Weights of a small GPT-style language model, trained from scratch on English Wikipedia.
Size: 8 layers, width 256, 8 heads of 64, MLP 1024 ReLU, vocabulary 2048, 9.14M parameters.
Architecture: LayerNorm before each block, learned positions, biases, tied embeddings, attention and MLP in parallel.
MLP neurons of a small language model. Each row is named by its layer, matrix (up: input weights) and neuron, and shows model dimensions 48-143. Each number is 50 + 15 x the weight over its row's rms, rounded and kept within 0 to 99.
After each neuron's rows, "fires on" lists the tokens most often at its 100 highest values on Wikipedia text that the model never trained on. A number after a token or word is its count.

L3.up292:68 50 52 60 48 52 36 36 36 59 41 48 32 55 71 78 41 68 52 52 54 33 51 49 47 56 44 69 36 45 52 31 63 34 44 47 24 48 25 87 63 25 54 44 50 61 43 51 60 65 34 58 53 64 55 45 43 43 30 30 48 72 46 51 68 58 46 68 40 41 64 59 61 62 43 75 28 48 53 77 43 15 48 28 47 66 52 32 54 33 47 47 36 57 58 53
fires on: "," 39, " K" 10, " Ch" 5, ")" 5, " La" 4

L3.up153:52 43 30 65 37 36 33 29 64 40 38 27 48 48 71 59 42 56 35 52 80 32 67 54 84 42 30 46 46 32 27 41 40 40 62 59 40 52 46 60 53 43 61 52 69 73 30 80 54 64 16 65 54 33 61 39 31 40 60 34 38 71 74 38 65 49 42 54 67 71 58 40 43 52 55 44 23 46 48 71 34 09 65 51 27 73 22 67 65 49 61 42 59 62 73 61
fires on: " B" 84, " P" 7, " K" 5

L3.up751:46 65 56 60 57 63 81 62 21 24 37 39 54 23 68 50 60 49 48 45 30 41 58 31 28 61 20 85 48 70 55 54 16 40 64 53 42 67 56 75 55 67 66 65 55 50 32 60 73 22 33 44 74 73 66 54 27 58 59 59 59 69 27 58 42 32 33 42 33 42 62 34 55 57 49 54 29 65 48 30 83 42 59 57 47 44 73 64 60 35 40 52 47 48 75 38
fires on: "f" 28, "F" 10, "-" 8, "s" 6, "B" 6, " of" 5

L3.up268:68 43 34 55 59 37 44 55 70 46 51 32 53 42 74 44 58 25 61 52 49 20 37 69 52 62 78 75 65 64 50 72 39 67 61 23 34 41 52 44 37 29 42 78 25 55 17 50 34 39 59 37 60 64 50 57 51 41 52 36 52 43 69 50 27 63 30 56 61 29 48 48 52 45 36 54 61 59 51 64 57 66 23 59 33 52 34 14 45 54 69 52 43 54 40 40
fires on: "\n" 62, " " 38

L3.up114:60 69 43 41 65 53 24 46 46 73 51 59 48 37 89 56 45 58 30 49 42 71 64 41 43 56 57 56 55 45 52 41 33 59 39 51 40 48 06 69 55 62 75 42 62 38 46 44 42 56 63 52 39 45 67 43 33 67 63 36 31 56 43 26 72 41 71 48 57 47 42 61 65 35 47 50 62 82 66 55 29 13 46 37 35 50 51 59 23 46 49 45 70 44 57 52
fires on: "0" 24, "3" 19, "2" 10, "8" 6, "4" 5

L3.up926:54 21 58 52 54 75 42 32 53 31 52 45 56 49 33 59 62 79 69 61 32 43 31 54 42 63 32 63 57 66 56 66 33 36 32 27 47 72 60 62 35 37 41 82 51 42 43 81 59 52 15 67 71 81 61 31 36 46 48 65 47 39 28 46 76 39 33 50 58 86 63 56 74 28 39 44 36 45 63 48 61 33 31 53 53 41 57 26 47 49 34 32 19 56 50 68
fires on: "," 40, "ation" 6, "ate" 5, " election" 5, " June" 5, " Stadium" 4

L3.up1016:80 61 68 62 61 34 46 56 35 81 45 42 47 69 64 48 48 30 36 67 83 54 64 55 33 59 61 36 65 72 57 58 45 41 33 33 25 47 32 38 26 40 36 57 54 38 55 43 22 40 42 47 60 64 47 54 48 51 46 49 35 51 76 35 71 51 48 64 45 53 54 18 66 69 43 58 46 39 55 74 67 63 48 27 39 80 55 26 42 18 56 68 31 46 57 59
fires on: " |" 54, "|" 38, "\n" 8

L3.up392:42 61 37 63 47 49 51 44 56 55 54 56 47 58 60 48 56 48 64 70 45 50 34 45 75 58 42 68 73 53 58 57 30 54 64 54 44 36 36 61 31 84 58 40 72 51 48 32 34 58 56 34 42 34 40 36 46 34 23 49 71 79 47 56 61 44 65 45 88 40 37 39 55 59 43 72 51 46 44 29 67 22 40 32 44 60 37 31 53 60 59 39 52 77 51 62
fires on: " S" 48, " K" 36, "K" 9, " g" 4

L3.up541:82 51 60 55 54 33 57 37 40 69 48 51 49 72 70 48 58 36 25 54 76 62 63 53 25 58 56 36 55 76 47 49 64 41 16 36 18 50 31 54 57 44 49 60 49 31 57 50 28 35 29 47 51 66 55 35 38 54 70 44 37 66 63 26 65 41 48 73 36 42 46 20 64 57 48 64 37 45 44 67 66 56 53 35 36 70 53 39 55 33 46 67 40 48 45 54
fires on: " |" 60, "|" 40

L3.up133:83 39 45 47 62 52 64 51 22 54 33 31 09 66 57 83 44 68 45 75 71 39 44 55 47 50 55 63 29 54 60 45 54 43 45 48 18 34 13 81 58 43 79 25 50 54 46 34 63 75 52 39 51 42 54 25 63 50 48 42 51 55 64 36 62 43 54 71 39 72 47 55 67 58 41 59 36 41 39 71 44 49 54 25 54 55 48 53 67 58 34 65 43 62 49 57
fires on: "," 53, " |" 27, ";" 5

L3.up773:29 53 46 43 40 26 37 29 53 66 56 40 33 33 47 62 25 29 61 43 38 23 47 30 82 54 33 91 65 73 38 55 54 48 35 65 49 24 61 51 76 92 45 74 74 31 46 51 37 52 28 30 47 49 37 42 55 43 75 72 56 62 45 59 52 54 63 34 57 35 58 46 33 41 45 20 74 63 39 49 28 49 31 70 35 51 48 44 36 59 35 33 66 47 53 54
fires on: "ir" 90, "ary" 4

L3.up998:26 71 50 21 58 47 62 43 43 53 53 46 50 14 64 46 35 75 53 63 35 59 45 53 24 65 60 72 31 42 59 38 54 58 57 40 59 52 29 48 58 64 58 23 46 64 28 78 53 21 53 59 50 84 41 46 39 42 40 20 33 62 64 68 65 68 30 64 24 62 34 51 75 14 51 53 60 54 42 58 42 47 65 66 14 22 38 29 52 35 52 37 72 37 45 56
fires on: " |" 56, " 22" 4, " No" 4, " 6" 4, " 20" 4

L3.up156:50 61 70 46 49 35 60 43 30 35 46 49 18 70 56 53 27 32 33 54 77 64 54 53 62 42 68 56 35 60 34 58 47 54 34 48 46 36 61 48 43 47 49 48 42 27 44 45 59 75 83 37 25 30 62 38 69 30 71 43 50 22 66 58 46 54 64 33 37 25 50 34 39 55 38 70 52 51 61 51 56 65 37 34 52 47 59 44 72 43 62 68 59 65 56 35
fires on: " me" 44, " de" 44, " Me" 8

L3.up823:57 47 38 54 64 46 58 60 46 37 71 51 30 58 76 34 18 41 33 44 74 64 32 56 51 71 22 51 29 41 57 55 55 50 33 57 39 50 15 80 49 55 50 73 65 68 28 57 46 62 21 29 41 57 67 69 59 40 66 49 59 40 45 59 50 60 33 27 42 74 42 32 64 48 45 59 57 40 38 71 59 35 57 57 29 62 19 55 57 61 64 45 73 72 66 77
fires on: " and" 55, " (" 23, " of" 10, "," 9

L3.up791:59 63 56 53 77 60 39 58 36 50 60 35 48 55 56 54 40 39 33 69 59 61 34 53 67 92 69 49 42 53 27 30 45 39 55 51 25 58 40 42 59 45 80 48 47 46 50 43 73 35 55 53 43 56 43 62 35 52 82 58 64 65 36 46 54 65 45 56 36 47 58 28 54 51 42 51 60 45 73 45 73 48 53 32 37 36 46 20 59 40 36 42 52 71 34 77
fires on: "-" 60, " is" 19, ":" 5

L3.up985:64 61 65 46 66 56 60 47 41 63 66 60 47 50 94 48 40 26 30 59 57 49 56 49 49 47 84 30 46 72 56 66 67 41 43 40 20 26 34 59 62 30 32 45 47 76 53 34 36 41 39 48 28 55 64 39 41 43 63 51 50 67 71 35 45 58 65 82 18 37 26 23 66 64 42 62 30 42 40 64 57 66 58 40 38 57 56 41 55 21 58 56 33 59 49 36
fires on: " |" 99

L3.up112:62 72 68 54 77 30 56 56 44 71 49 59 62 51 91 53 51 36 32 66 61 70 61 58 23 52 56 39 67 57 52 42 49 38 43 32 21 28 24 58 80 51 54 44 13 27 56 40 27 19 42 60 52 77 55 37 34 48 65 44 40 61 83 36 56 43 46 76 22 47 39 61 64 60 31 60 46 47 50 64 56 59 31 48 38 72 59 24 39 29 60 57 34 25 38 68
fires on: " |" 44, "|" 14, " 9" 7, " 0" 6, " 7" 4

L3.up317:49 57 44 50 59 72 49 72 59 22 63 32 50 57 79 33 49 38 36 30 58 52 56 39 41 54 57 68 66 66 66 38 32 52 64 48 63 54 69 63 50 44 37 54 34 31 37 71 58 45 40 31 46 35 70 60 53 50 59 50 44 45 33 29 43 38 52 40 65 56 39 39 47 70 38 60 29 49 78 45 69 93 69 34 44 34 66 64 56 56 45 63 43 40 67 54
fires on: "s" 19, "th" 17, "-" 12, "st" 11, "est" 10, "ce" 10

L3.up209:50 56 21 36 32 61 58 60 35 74 34 64 62 62 61 62 46 19 53 19 19 53 79 51 50 42 68 50 44 65 43 73 72 31 51 37 49 75 20 44 55 32 44 41 68 56 72 63 37 33 36 39 61 52 62 74 25 62 30 54 44 74 49 22 48 50 23 68 60 49 49 71 56 31 46 34 52 49 57 55 49 57 38 46 16 46 33 48 07 55 38 27 50 40 44 38
fires on: " include" 17, " issue" 10, "range" 8, "house" 8, "age" 8, " describe" 7

L3.up107:55 49 34 53 66 38 27 67 34 48 41 61 46 72 66 55 57 39 65 58 40 40 38 33 51 38 78 69 53 65 70 52 76 56 36 37 12 50 70 89 42 39 48 34 35 55 61 43 56 43 27 31 60 46 61 30 49 71 44 66 55 56 59 36 45 35 77 48 62 32 59 58 54 29 38 39 60 49 59 43 97 41 48 31 52 52 30 34 38 48 30 39 46 60 58 20
fires on: " and" 29, " as" 24, " re" 8, " that" 7, "," 6, " said" 4

L3.up235:31 56 51 54 63 73 73 39 35 37 39 44 54 33 79 29 53 39 24 35 29 67 48 38 56 53 50 62 29 73 52 42 44 42 67 58 35 70 19 63 62 35 75 62 47 50 31 44 67 51 66 57 71 71 66 60 34 31 58 61 55 73 36 54 84 46 46 60 68 31 57 42 71 33 62 34 42 45 60 55 56 31 57 54 44 26 45 22 48 15 29 56 52 50 51 56
fires on: "," 65, ":" 11, "9" 5

L3.up296:78 63 60 57 70 45 32 43 49 38 41 46 53 50 70 43 51 32 53 48 37 44 55 41 44 67 72 41 54 65 45 87 62 61 45 47 34 37 48 38 43 41 38 74 39 64 55 55 44 41 55 41 63 62 54 44 67 39 44 60 57 62 63 30 39 42 36 53 58 61 42 60 59 41 37 30 75 43 46 51 43 99 30 72 42 52 67 04 32 39 57 80 30 51 30 55
fires on: "\n" 69, "." 16, " played" 4

L3.up943:39 73 48 53 53 36 26 48 62 40 74 54 55 36 62 68 31 33 65 33 28 76 64 60 52 62 65 39 57 60 47 65 37 55 62 58 53 45 63 84 66 57 33 48 72 40 63 57 38 59 63 53 61 55 60 52 56 19 65 36 45 34 71 51 34 71 53 17 29 40 47 21 61 54 51 82 41 43 51 78 39 39 60 75 52 27 44 44 26 47 76 78 67 53 49 44
fires on: "|" 48, "\n" 34, " |" 15

L3.up807:62 63 62 20 55 41 45 42 55 51 40 70 43 68 38 43 33 43 68 43 55 56 53 47 35 47 61 74 15 64 22 51 56 60 60 57 44 49 31 47 43 62 45 27 54 51 39 23 44 38 52 61 62 43 56 47 32 37 36 65 52 21 47 68 40 45 46 87 56 82 48 08 35 03 47 86 34 60 60 52 40 40 46 42 41 39 11 24 40 33 27 62 28 55 49 51
fires on: "s" 22, " S" 20, "r" 11, " R" 7, "l" 5, "m" 5

L3.up192:59 75 64 60 64 45 63 40 59 62 55 57 59 42 67 70 50 22 77 40 51 17 53 54 32 67 57 73 37 76 22 83 64 42 57 28 47 51 45 35 48 24 36 78 32 30 37 44 39 37 51 26 53 50 35 41 36 19 36 58 50 47 81 80 61 72 32 44 60 58 51 45 60 54 52 52 59 50 60 58 53 67 29 44 57 52 36 33 45 35 40 57 29 47 55 36
fires on: "s" 34, "." 24, "ri" 5, "hen" 4

L3.up388:43 68 41 27 77 61 37 61 39 46 68 77 54 39 51 51 39 49 67 28 54 57 66 46 80 99 72 59 37 37 52 55 47 48 43 61 45 45 43 39 72 70 35 35 65 66 37 51 73 32 60 57 68 49 60 59 51 31 48 51 42 32 51 58 45 60 55 37 55 58 55 26 57 40 44 60 71 47 45 36 61 64 41 74 61 18 30 57 75 73 87 90 42 73 41 54
fires on: " " 54, "-" 28, "/" 9, " |" 4

L3.up319:66 66 43 59 74 30 24 50 31 63 56 63 56 60 65 63 52 19 58 50 54 41 80 57 47 66 76 46 71 76 43 58 44 49 53 43 60 41 34 46 54 65 56 46 58 31 57 48 32 29 44 48 71 59 58 42 36 36 51 45 35 42 68 30 52 50 58 41 28 68 55 38 65 36 43 77 38 47 44 55 60 52 22 55 63 55 50 45 34 32 50 60 61 48 50 31
fires on: " " 52, "-" 38, "|" 6

L3.up109:52 54 44 41 51 43 34 33 46 43 45 41 52 46 68 41 61 55 50 60 38 48 46 49 60 45 54 71 50 22 58 51 36 56 68 51 34 37 57 57 39 41 44 45 43 66 24 36 44 59 47 61 60 56 63 51 30 45 56 30 45 44 99 51 51 29 56 78 72 59 55 42 65 32 50 27 38 55 48 50 51 19 38 61 45 61 23 47 71 42 46 46 37 56 24 55
fires on: " B" 50, " p" 45, " P" 5

L3.up960:65 37 26 69 33 36 33 35 41 41 53 34 36 64 54 58 64 37 51 49 85 43 48 57 40 63 80 52 18 51 52 64 36 66 67 48 29 50 43 53 50 36 70 53 44 27 38 52 44 73 51 44 54 29 71 27 51 56 41 35 53 43 51 21 79 67 31 64 58 50 45 38 39 51 53 44 51 58 67 64 42 30 48 61 42 46 38 69 71 19 40 50 56 50 71 41
fires on: " P" 100

L3.up724:49 81 33 56 63 41 61 75 44 65 80 76 59 24 66 37 43 47 64 75 42 53 64 50 80 62 90 39 61 43 48 59 49 70 43 51 34 20 19 39 59 46 50 38 40 68 61 45 75 33 37 45 55 48 47 74 51 40 66 41 30 43 67 55 36 82 46 44 39 49 47 49 54 49 43 65 67 38 52 72 46 66 59 44 22 57 24 64 35 38 68 65 78 46 35 37
fires on: "/" 24, " of" 20, " /" 19, " or" 10, " no" 8

L3.up130:57 49 43 37 53 57 51 48 29 40 43 32 59 61 89 52 73 48 60 49 38 62 42 36 56 38 65 95 44 51 48 35 49 37 72 38 35 66 50 56 44 33 62 64 35 37 37 59 65 51 33 43 50 61 44 35 35 38 41 69 30 81 68 41 49 47 63 77 46 32 62 66 69 55 50 51 37 43 54 57 90 33 64 54 63 73 50 38 31 26 21 48 44 48 55 52
fires on: "," 28, " and" 9, ";" 5, " J" 4, "son" 4, "ov" 4

L3.up824:73 60 66 44 62 47 49 70 67 61 65 35 50 35 84 49 38 20 64 54 43 18 55 60 66 67 78 83 51 56 37 70 48 68 60 49 31 25 46 56 63 51 70 57 53 62 51 46 47 61 62 56 52 46 60 70 33 62 64 34 58 58 84 49 24 73 25 53 43 57 38 44 69 51 55 63 62 44 44 83 30 76 38 57 30 60 54 40 31 50 62 44 61 40 38 30
fires on: " |" 60, "\n" 25, "." 5

L3.up843:81 49 24 41 64 49 39 80 60 55 45 28 41 54 58 60 38 59 45 59 28 14 54 61 51 72 80 36 40 56 65 54 39 73 34 55 58 72 39 37 49 63 73 36 48 27 44 74 45 27 41 56 74 36 40 67 44 78 42 44 48 56 46 60 06 65 32 45 27 30 46 50 49 58 46 54 50 57 61 25 58 63 59 46 38 36 62 26 40 63 54 81 41 47 46 53
fires on: " Li" 25, "mi" 24, "li" 7, " Ju" 5, " mi" 5, " Bi" 5

L3.up244:30 64 79 50 79 37 43 84 73 55 55 45 64 34 48 49 30 42 53 52 45 61 52 43 88 73 70 37 68 29 74 55 42 55 60 49 54 18 67 68 89 61 58 45 81 42 48 59 41 44 50 58 59 58 68 75 52 53 73 31 75 24 71 48 19 38 53 41 28 63 30 42 62 61 51 72 35 49 23 54 51 55 43 39 23 54 51 59 22 54 75 50 60 51 70 49
fires on: "|" 79, " the" 16

L3.up825:55 48 33 58 60 53 38 44 71 30 49 30 43 75 66 46 24 68 49 44 36 59 28 33 46 60 22 75 39 61 68 47 51 60 35 54 53 50 50 46 26 33 44 58 44 49 46 88 71 39 44 45 54 50 54 31 41 12 56 53 46 38 51 37 53 37 50 43 54 80 51 35 47 68 51 56 44 59 60 75 69 49 49 49 45 50 71 39 57 67 25 51 37 56 56 78
fires on: "th" 59, "g" 19, "st" 10, "w" 6

L3.up64:38 56 60 40 45 39 82 64 33 27 23 36 44 59 66 67 77 62 56 40 87 63 49 34 42 36 54 72 52 86 75 43 38 48 51 51 61 82 26 38 42 39 33 69 74 59 36 38 60 55 20 25 60 45 66 31 49 38 32 69 43 46 40 39 43 19 74 47 35 48 54 45 68 39 48 50 18 37 51 59 72 34 55 37 79 63 61 61 47 31 33 52 37 61 74 48
fires on: " of" 86, " |" 4

L3.up68:66 63 47 56 63 31 38 30 42 54 66 63 41 35 71 63 54 56 32 71 57 74 57 54 62 62 27 46 73 38 15 41 18 36 53 24 22 54 34 74 37 52 53 66 78 23 48 31 61 64 49 41 59 58 51 37 33 46 69 59 52 49 44 36 71 35 44 63 50 62 32 12 46 54 53 59 59 59 70 59 34 35 25 26 58 56 40 43 76 41 64 51 53 63 56 60
fires on: " S" 15, " se" 14, " Ber" 11, " Mar" 11, "S" 9, "K" 7

L3.up435:36 78 29 52 45 65 37 45 41 58 28 63 53 43 82 54 28 56 37 33 37 46 66 58 56 62 45 51 59 61 43 36 35 62 30 40 57 23 36 33 62 30 52 49 38 55 35 69 79 35 77 60 50 46 74 39 23 82 43 62 15 51 36 36 69 32 31 32 75 39 32 55 61 35 55 34 57 42 63 42 60 48 52 43 45 52 59 42 38 53 65 69 50 37 46 58
fires on: "(" 31, "." 13, "2" 11, " (1" 8, "'" 7, "3" 5

L3.up247:72 49 72 60 58 31 54 48 28 69 32 37 45 71 74 56 61 31 55 60 83 61 47 44 41 37 72 30 54 84 53 37 47 58 32 36 21 50 29 32 57 28 56 65 61 38 53 39 29 54 39 35 47 51 58 35 43 47 65 66 48 63 72 27 67 33 62 51 40 59 67 15 63 73 47 72 32 39 53 71 86 59 48 33 44 66 56 18 49 22 37 59 32 56 56 63
fires on: " |" 62, "|" 38

L3.up196:44 75 35 33 50 52 50 48 46 66 72 59 62 28 54 31 35 54 40 47 21 62 52 49 45 68 40 81 38 35 43 79 27 40 57 34 55 44 46 58 33 45 27 50 56 70 57 81 42 33 39 56 43 45 39 57 39 45 34 23 29 50 85 54 62 65 20 63 61 67 34 63 73 44 51 30 78 52 50 47 43 33 51 62 18 40 35 45 53 74 72 26 84 30 36 49
fires on: " |" 59, ";" 20, " " 10

L3.up316:32 81 62 37 64 40 34 81 61 28 64 54 77 35 51 33 38 47 55 42 33 80 44 49 58 67 49 47 68 22 59 50 61 50 73 46 53 26 72 77 57 84 39 42 42 58 44 67 36 29 59 79 63 74 43 68 29 37 51 26 58 50 89 66 48 58 36 53 44 60 21 44 62 59 48 61 60 51 32 69 36 53 53 88 26 43 43 37 35 55 77 51 62 44 64 48
fires on: "|" 54, " " 10, " |" 10, "\n" 9

L3.up123:56 41 61 36 63 64 45 51 41 49 48 60 19 69 57 64 74 53 16 59 20 29 51 62 74 57 41 44 27 60 24 37 58 37 53 53 44 53 46 54 55 84 44 56 47 49 50 38 70 59 54 62 33 47 54 45 17 52 51 26 64 48 62 59 48 68 54 33 48 64 41 58 70 31 49 53 46 65 77 49 35 50 34 35 59 70 57 43 81 86 61 73 55 24 28 39
fires on: " R" 23, "l" 23, " L" 19, "r" 10, " H" 7, " Al" 5

L3.up50:59 51 43 43 77 40 41 42 20 62 47 45 42 56 62 70 64 71 47 39 54 74 32 22 23 51 35 68 36 45 58 36 44 35 35 61 35 71 38 82 41 22 58 72 52 61 25 42 58 71 24 25 53 50 57 25 50 34 39 68 44 33 54 51 38 42 47 50 74 74 49 53 78 26 45 44 42 41 31 64 73 33 71 29 51 74 37 39 47 41 48 56 67 69 80 60
fires on: " " 26, "," 20, " |" 9, " of" 9, "an" 5, " K" 4

L3.up941:31 71 58 35 75 65 56 48 54 57 82 58 58 16 78 43 29 58 36 42 37 66 48 54 51 65 52 82 38 30 76 43 26 51 58 55 44 27 47 59 50 59 51 36 52 85 39 79 40 38 65 50 54 53 46 58 46 54 33 30 42 73 77 54 55 81 40 52 42 61 34 64 72 37 52 42 72 54 53 43 42 46 68 89 23 37 47 34 48 46 76 34 78 29 45 29
fires on: " |" 71, " 5" 4

L3.up672:58 51 54 39 59 75 88 67 39 39 39 62 43 63 73 37 54 53 42 14 31 49 73 38 35 33 61 74 50 79 75 53 45 52 60 51 50 51 52 34 64 29 38 40 30 32 15 47 38 49 39 44 63 34 48 80 59 63 68 44 39 86 53 59 44 37 54 51 74 38 73 51 59 40 47 42 10 49 46 63 71 34 73 33 22 64 51 50 46 35 32 43 24 52 69 61
fires on: "ist" 21, "," 13, " G" 9, "ig" 7, ":" 5

L3.up236:02 52 58 40 55 43 64 46 57 42 62 45 37 51 47 24 49 73 62 26 43 36 30 41 52 33 42 68 37 57 75 45 61 52 30 64 23 37 23 54 73 60 50 52 46 38 34 60 42 41 33 49 51 21 45 40 37 51 80 44 63 47 47 60 58 59 72 35 74 34 44 66 48 63 49 37 74 82 67 53 31 43 29 60 63 49 55 51 46 50 40 79 53 46 49 35
fires on: "ir" 87, "000" 10

L3.up312:62 30 62 52 56 59 66 50 48 17 39 73 65 47 37 61 55 38 70 39 32 40 80 51 43 43 36 65 63 50 40 84 29 64 40 32 36 71 58 39 66 32 69 55 67 54 45 66 59 65 44 56 53 69 55 27 53 59 50 41 36 62 77 51 60 52 53 58 53 62 48 59 70 51 46 50 20 57 46 46 48 13 53 35 69 79 46 32 53 31 58 19 25 63 76 40
fires on: "el" 36, "er" 9, "ol" 9, "il" 5, "ina" 4, "u" 4

L3.up181:56 71 67 29 51 50 47 39 63 59 56 38 55 50 59 53 33 02 59 43 53 71 72 35 66 55 40 74 17 68 44 68 60 64 58 50 00 71 59 44 52 41 46 79 36 65 61 55 47 51 76 59 27 56 65 34 63 36 46 31 60 32 91 40 56 43 40 70 50 48 40 49 43 38 46 48 32 75 63 31 35 70 13 46 38 71 65 32 46 51 57 48 61 64 30 28
fires on: " pre" 37, " de" 20, " ex" 16, " re" 6, " pro" 5

L3.up740:50 73 59 47 38 71 56 57 47 38 39 53 44 41 68 21 31 39 48 60 74 67 29 30 84 73 49 51 54 59 36 31 47 48 53 47 24 24 33 55 46 62 65 62 47 53 41 25 46 33 78 71 49 38 54 56 32 32 76 54 47 67 57 47 60 46 31 63 56 28 51 22 64 61 42 39 77 29 64 50 65 45 43 58 51 55 68 25 56 57 37 48 44 54 30 70
fires on: "." 38, ")." 31, ":" 26

L3.up861:64 71 57 50 67 39 51 45 41 50 70 66 61 56 87 39 40 19 49 71 46 37 40 53 43 40 57 41 62 60 25 73 60 71 55 48 55 63 53 31 76 26 36 37 29 63 53 46 62 48 50 76 42 82 59 42 60 36 45 56 50 68 52 61 56 61 40 62 41 64 68 57 46 32 50 60 56 53 68 51 41 72 50 53 32 62 50 26 62 40 62 70 65 43 23 42
fires on: "%" 22, " and" 11, " or" 9, " as" 9, " of" 5, " As" 5

L3.up459:38 46 40 50 60 60 41 38 38 76 43 60 48 44 56 47 67 64 61 54 71 66 48 57 63 61 57 55 44 65 38 52 42 59 21 50 37 64 53 34 31 52 48 99 78 71 40 70 56 33 65 58 41 58 50 54 35 42 44 69 62 44 48 48 47 44 49 28 36 76 50 21 65 42 55 43 52 53 45 25 44 53 77 37 34 68 52 50 48 45 72 51 48 71 44 44
fires on: " " 23, " near" 22, " of" 18, " at" 12, " on" 6

L3.up176:58 78 62 45 61 69 41 42 72 46 43 41 60 31 42 61 52 49 61 34 41 88 50 39 47 84 38 45 55 54 52 72 32 46 40 48 32 60 53 53 43 48 21 62 83 41 46 61 68 46 62 74 52 48 54 44 57 45 60 48 47 38 56 29 71 68 40 22 81 54 39 24 72 42 54 76 48 32 73 61 52 27 56 52 58 52 56 48 44 61 69 77 29 72 54 86
fires on: " |" 39, "," 37, " by" 17

L3.up183:41 65 26 35 80 69 56 45 32 59 45 67 37 65 44 73 51 38 46 55 48 56 64 36 84 64 92 40 58 69 37 47 49 29 33 34 48 62 19 35 63 48 81 62 74 49 56 44 58 29 60 61 42 62 38 64 45 46 50 46 53 68 49 33 68 48 34 31 33 55 81 27 49 43 48 44 55 40 63 52 46 54 63 42 28 59 64 40 32 57 38 56 53 47 22 58
fires on: " on" 28, " mi" 26, " close" 10, "age" 9, " near" 7, "range" 4

L3.up128:52 73 28 50 41 31 30 36 41 39 58 25 40 58 54 53 36 66 32 25 49 29 36 59 50 62 60 56 34 59 45 50 44 62 52 75 45 54 56 54 57 61 43 50 68 66 33 73 43 66 16 39 62 36 53 42 00 10 31 40 56 31 53 51 34 59 49 53 54 54 26 26 54 43 46 73 50 50 58 48 62 24 61 53 67 59 56 30 65 56 57 71 61 78 75 71
fires on: " (" 24, " G" 22, " S" 11, " M" 8, " Di" 6, " Ad" 5

L3.up506:69 68 77 66 59 38 47 41 45 63 37 35 60 65 68 50 67 26 26 62 76 56 73 44 30 56 57 41 58 71 44 67 42 46 36 33 22 34 44 43 47 39 38 64 56 25 50 43 28 35 35 34 71 62 46 48 52 52 62 57 49 65 67 28 63 36 45 62 45 52 57 22 63 64 41 43 51 44 53 58 77 61 39 27 37 77 59 15 49 33 61 72 38 45 63 68
fires on: "\n" 54, "|" 34, " |" 12

L3.up98:38 18 67 43 69 59 46 56 53 44 50 31 28 78 55 54 40 50 42 58 48 33 24 60 57 70 51 73 42 82 37 63 53 46 70 59 40 49 31 33 80 40 75 51 29 54 34 46 70 30 61 72 31 46 64 51 33 24 58 46 48 53 69 37 66 57 51 41 49 51 53 60 66 42 56 32 55 67 57 48 45 44 53 49 70 41 63 33 59 60 37 75 53 37 31 56
fires on: "r" 38, "l" 9, "en" 8, "m" 5

L3.up28:26 63 53 55 83 38 44 57 42 41 55 62 47 69 62 40 52 27 36 39 30 25 61 33 49 56 60 65 64 80 67 60 61 49 22 51 49 48 36 77 64 64 67 45 68 32 58 49 15 44 09 46 54 40 38 51 42 28 44 74 42 74 40 27 36 49 86 25 59 22 52 73 41 54 41 23 63 51 55 76 37 59 51 49 62 64 71 29 08 49 45 58 72 31 47 40
fires on: "ir" 55, "va" 15, "ly" 7, "ttle" 5, "cy" 5, " late" 4

L3.up365:76 51 43 48 45 38 65 34 52 31 64 66 73 38 49 17 34 71 35 58 63 39 41 69 49 36 31 66 49 50 32 60 30 52 59 43 49 36 63 62 54 49 49 27 57 80 32 65 38 36 61 62 51 39 66 61 20 31 61 50 52 44 86 62 65 50 25 66 74 62 29 24 53 33 59 59 47 50 38 72 32 21 81 66 37 24 49 36 56 42 50 44 50 57 73 44
fires on: " Z" 30, " S" 22, " K" 11, " And" 9, " R" 7, " Ni" 6

L3.up626:49 52 62 30 49 54 32 49 44 36 45 52 51 24 40 50 45 38 64 68 43 56 75 21 62 47 46 37 36 54 47 33 69 65 55 42 40 60 56 39 54 69 81 56 45 41 60 42 25 39 44 26 60 70 49 57 42 50 48 44 59 40 65 61 60 74 60 52 35 47 64 32 30 75 41 64 79 60 39 37 48 45 49 72 22 42 57 66 35 46 69 52 62 53 44 45
fires on: "her" 24, " car" 20, " Nor" 13, "ver" 10, " Black" 7, " Her" 4